config.yaml
n_head: 5
head_dim: 128
rope_base: 14100.0
bias: "none"
tie_embeddings: false
init_std_qkv: 0.0224
init_std_o: 0.00527
optimizer: "muon_variant"
lr_head: 0.00439
schedule: "wsd"
MLP neurons of a small language model. Each row is named by its layer, matrix (gate and up: input weights) and neuron, and shows model dimensions 16-207. Each number is 500 + 50 x the weight over its row's rms, rounded and kept within 0 to 999. Numbers have three digits each. A neuron's up and down rows have the sign that makes its largest values positive.
A block is one neuron, or neurons of one layer that tend to fire together. After each block is what it responds to, as a language model described it from the Wikipedia text at the highest values.

L2.gate2128:491504516510556514499495444521442457437484449599482509561542482504510586566510504489545431447475604468422436488512584563459564531502459530530524498559524495487499548472504460499490529530485459540473561492556492443527589493509502461454478542352462536444450476399475506483489474520539598474381515489422439526437510557412613642589444522538482490488457435508490544445433447562513471527479478494454535536449550455513486562488554502484565486487496532462529531468521595468571432474533494497591463487546535550534472453494458504427465479509482537520513509562421532515480519446491487453
L2.up2128:560573465492509529488454457550439509454466502461500457548483501600453557511396479482499491442512501447510509426502573557501395532472457453482619598503482419503454424515521408415568483515508438580506538527409442476510521438530525438532581511455534532484409518489542476513488567519507544505529456426565542515570388507513489516562445507522539496519596439521492635385488455433488498590493441451436507518479487526420468539466499448482598548457412503455475463409504496474521401430553455496512413594490513552507557545524564564444497511493501592482484516494469502540514495543575512483
L2.gate2548:506462484445429494484505492554516523571489485516566453536447469408468585574452443394487487413421541483466469462534545514426546477504500582466529544603499479507542524488444444509472526523552458470495602456459590439558508489514541603533481518446460468486576570429378523566545555477564595507394490539498493433469525501426442622546579448464495496511489435495465443575531497467544526492422498531473501489477601499504456541520581537473507491492474468520454535470473572426511492512426547435615484610502524537466551510514528543603481439508574573399456501519489449512468457510482465449
L2.up2548:533536472532470517441541528544582489595549498545523464543480586380477528552458474433429436448355508566511500481476550555461569564534520559527432496603451442465454495459449449522536548501423471570493450416463494501477468495460558469478458499485486529443528553447477525606473439517457573512617349473456455501488481533509446575475542488458508457479672528526472528493505526458466542485485555529517460531562555478475485535551545419449511524404450502496567421488514505397461445453486518532504468512556479514452488438507589481472471584458620581366514517546495498425513518506495500439
Description: Range connectors after numbers

L2.gate1973:481565468490489465505497556482590374426646569477540453463485510574569405601422432513470511482575499525498547660512551498515482539481548471515580534543502555483449499508530572489492443471562597484536451503537476543429591482506442621520523493409454442481587559553454426465519526500446561486420481575619553548574500489478496522509544512431554455540533482464533391475449490382467449496479491488483500472554535506551503420472466509506595488585422544592444482486504570515442534579544429458557490527482457583519484533507486549486549460501473522534588535517487528525489514443411503520
L2.up1973:529478508577524549541456585474522452487537461503513403455475491467578548529514487517493462465531479421508494540525501486515472544398478492555451519512495439520495509520460489368470547496608547536529569623494551477324483506483467403529432435416474468538497456554503543422589567519475490512492472476506517471521520551447464521429475507518531440440490601464501564473325472476475539478439512546488521471414456470407519510463437513529520494499510479584509456525498586538510487480520519481550549528516431509462486461557566532464522542515538449375505475540479469479475410448472491460
L2.gate1988:519472465498464521447480507527495452396636447510538540419471452521543472517495529451516454497467494488508502464501536518432469524482428502536514508463561556513458407522467419411495450477449500523435520543480525450475473622517459559408421580521479439436495490493439468463480468521543479445457451516447512536541476389507481497470503628449549611492579468564568424562423458443563427451477427567468578447531497487610539570554471489418578499655466446503510384519498585515497506516485569531493603498514485491478451473458510509462431492515537562527410588488453514621506536452585518456
L2.up1988:544411555438464438549390655469516541559549450431523495468490465548576421553512348551472472470595467489581531515609459410427389445559463538454536468527548538536487466496488521533443535495595454536522580561477481411528520473506512489635456441424451517394549494488514449554496521448561455487519557513483553501522533539456494513458436501493535540530467490440457422449445505535422545477543498550505465398501377531567453554552515531448555488497567528529525562474607563462539442588509460514579553631482456511548552471475421453526443550496576478525401580573468533471490544481504480371
Description: Coordinating conjunction joins

L4.gate130:518488603517444481432425495455451386511521520504580466453468499519487418502544464554475409492462482505477508415542468475457508495547433525585499473596479522481567483543548469511465498493416432519596502476517438559600537497548477404477411483515530457382498396565428563611492551520487458438463507438502410512381521482521454528455442405482623500576442472476439521536491502506565536604510492549520472433529537422516565500519501512504531495530481515470528486439458492492460429539461549505420519444515516524546486537424406431483403457434496486532468541464527579464551566542439500378
L4.up130:452501610465491514558452442541544540460496450519490429531555497490531459610542504483493494441539503547514473492512452521472511423491521558528417439489522579462494598447456464504425542442484522499569554488538496550565535465561469460501494591522500486467456475543487499541516411425467564427423466488554437517483496561416542515540459589457449433604518546533467601609465519579436559562499534493501443501484536496518517458512512519463453491525416553432455505372494528420443512513456519497462479508572488547455519435484474492481435493526522497589531514539416517486603476447534477507
L4.gate207:455466510489443596437424501495495444576462532448555415456429525492469544526528459496498494507491330454412544457494447548533405447483460530485528533472462554498491452474404527448523480481515501569405476475431478371529612532495516536544578604494494493487541545556543432575476467475611436482464502575581411527496606398492487479509468436412478479605524466483361497477426476434512543480552441527488505540543418492494530495531427513522478496563491543526504506516503467502559475453491585506620434423493514451537544513483536504522570471551530472469492469500506580597499428528482473480
L4.up207:484526539508468509459431454515539539449545575498534561518529498451487542465519516494531479609473398527545507565616547479550522463631450475518517473496511475610515491482501502467449527509543548393466397457497484469429533526498522502444471542426403496438501519472575583579543414546446481458459574460475441543462489522582484521495432495496526471497486472501503446561509442490475562467528471540471454560583552485522596437503558466492443507526526540463590507515463484488547426443498552526513483461575448498519504476502503479447494542543505524487592487465577546593505524539461648497
L4.gate458:552443425528500541571554582543553544479497459510487569447545522614539492477511499558572444443494471517527458475523519512485543459617346499565487536453528467448541480560584485414495491443447561515511551461478526468473543571500507460525513331454580428485516452524546505497465455412503482479426464438478506535508531421476500562468487529566497464446537518523546479480579555523464625522563489593485422518452433491534492506419562524493521527523513560567540507448415429563464443583406451472552644506518495486496433587522472547531450527494550435442518467384476605480528492525455387518
L4.up458:537534520551455378536646535528550524454431371431497482532520412467474520479496518520560515525435541544541533569611536470556507518515606553518483446528499494518495511516545453509548497462464511456515577532489508515532516530519401457490561475556410496430558472498530500537590552519407547482527590450535574570501437438467484582416526468569601521532399516579529529509449565539439443461505464496453602446461510494489409456575494553431583512498451442462496509489537389433477454536535537478515600414522519459512458446531541500464423492480417528582409527480402487440562464501473519473
L4.gate507:442564516597530515527423476417506426571581487654471517473425483497420456469456568538503427483501419537530524495534582540487475487538501505576514451498521548516454488542483517564481452495401495549446538486514432478501512558495539491483471486473461581526408520455512474488455522410368608573495510488489476466490447472494441459420500525533478505491444568489523434475501484511467570420517511489512442499557495444464502480494502534507517503363441484497486527451496475552557523567419496568439499590519462459473578524517387579458474534479527694498436500445436544510502590552533486473
L4.up507:535583509578548580587558514559425449513449501551555454457570470559446490408454487480457409499473520505475481463536528506501497440532423484487414467514535617485466541518572484448461600430478470548500498516441465490530481605575536444458425480472492469529476505436419511515516567475489539585507436519567553503465548531529434415453473482488455405514491472577443523492593498508462513544426545446578490494464545472506542502521382474591458485469436476510511476479492411529434470488447497513555541605556465473453591613510426553480466476436501579548526477492504619601511567452486479489
L4.gate508:521558503503600532400535654427443406523430452471495563482429506440491470566550468528500545497438445515516499432521478580500603497543546418517460486407537429459462516565476556510483513466455546515528469448468539508465564470415475518494491472509547606453492507435498448566591500396484516538532571504499592490521524448506473531494577602448516579530454411605402548529413461466570509468539532480473435553578471523462523597510444591535452527515520505544554514484547449497520472487504389504488418486502440480557459587584513557405602557351607619491505474447559467387477493535498539505
L4.up508:509577504529448453533451591527452395542371442520468490553570561468498496443558503591512567477544488426582535394583440574559531524574436464554507539499582530480460448524573566525581415512464496519517555497475539441514403458519552589528441513520513549397520450528501552548521479457426393500493480493528533490511573532513497540526574582455530475432502434583529506455372476467504512518535546496547459530499570478580568545517493536521515528418437470528494483475457485502567484557482519492467550502564420466526553424574488488533485553435524572512531517461379456580476467569517556530
L4.gate696:573498562502535390489447474478500527434516561488516499481433582361498570547399586569479499514453513437510554478515505479461485407505455518510513522465489540491476460452478473464459496522512477455514521448449477533438528585577501560488446363462454464508553513579490485500447505447502478456543586507442551481393554547417568489505491557522473434487517324445442563596483569475567485433491418553453362502399473517487542544532508554455482530476496525494470521497485455482477474468446505484496510497479554581457527493541520525478518519550501589585478508477480565528520496517478479410
L4.up696:534514536449499461457519467440520488480554461492544491395517484501474592493496481490473532481487463496478563551443482535517499527490522469528464541542590447462484486495536596491622498433486428528471528575460498512547465493588504420531459494524521513448484449508545489540516452471464442502473410527479442448577551539630523552447557481438518477460561488429484593526512477365527588627550528484403536510520510547518560586531430547563567503557439553463522496469523502548415497491503472479571484540578489497526577498508566440530522515459541442468485452519526547517500442520391459509
L4.gate1122:382414491466545483440477448482554490525449514501444498489435414535529409536496521539596476498477546460489534455520454483581473466464524480483540483519468568516420498524562437475472472510470556483407452475494574486498514422579558566442493462501458499474459493364416514427569515489459497519477552480500529515458499432451443526547504514477416537518508473480514570564501415589550467505543410438541483461542479592576558514504533415458555541544439556476527585467492484505512497433546434575548557546490523475520507500504536594507423545505462506518452518558512568420557420484496536432
L4.up1122:522526513515563432597519530547503512456486626441547468502523510545427514540437532397455481493492549526516425511378432525511472478480454469524575463481502525524529525564482438531464547555508558473442467481445434436448532516517449547518478560572572535500543546568523533499477442481536498585518571485467429553525533531489496550440599512517436620485564541460512499477473532582598496480604422506567495484545534502520486486478584558426619504547518464500453505498408596444496603523581476538496441470436446536565501578362484541453500621545431583466578521488606422558474450532553496469
L4.gate2336:524512519533508451499524481454387501468471503523590465538427474426466617510488597465445484488503558494486524490403469501471508545546522460476434459466504479473564542533536477472520521502415479439519382599491362478450519583478464545479529424524553549468438463462485483503527598574435529511467485442455500481496469533478372421520460501495490417501500509534494434446484479414512413479572363515460516459603462428566499562530655508451497509476490563549488423473459539579510510488441584520491531536509458469487620581469499502501496486498548616498513446511493433539503521392519431428
L4.up2336:591506490446450558521405559437548496621537558458518519511431375444538527524553484574437422485622592567499503413488421412488451492551559532499486573451546517462516480396562459544604451470457476557526469509385444428498541468521511478494572493530480500428514452462395568583460575444538601447485458455461530497482526530476505409451439554534535536444518566492442519500525532504443454509485544442489477571493469544554506486421531595543482497525557554569488443553554531462472436478479557520563410482587382527420490512556490389570477526534493436575502495509466433628590439467471350546
Description: Coordinating conjunctions in lists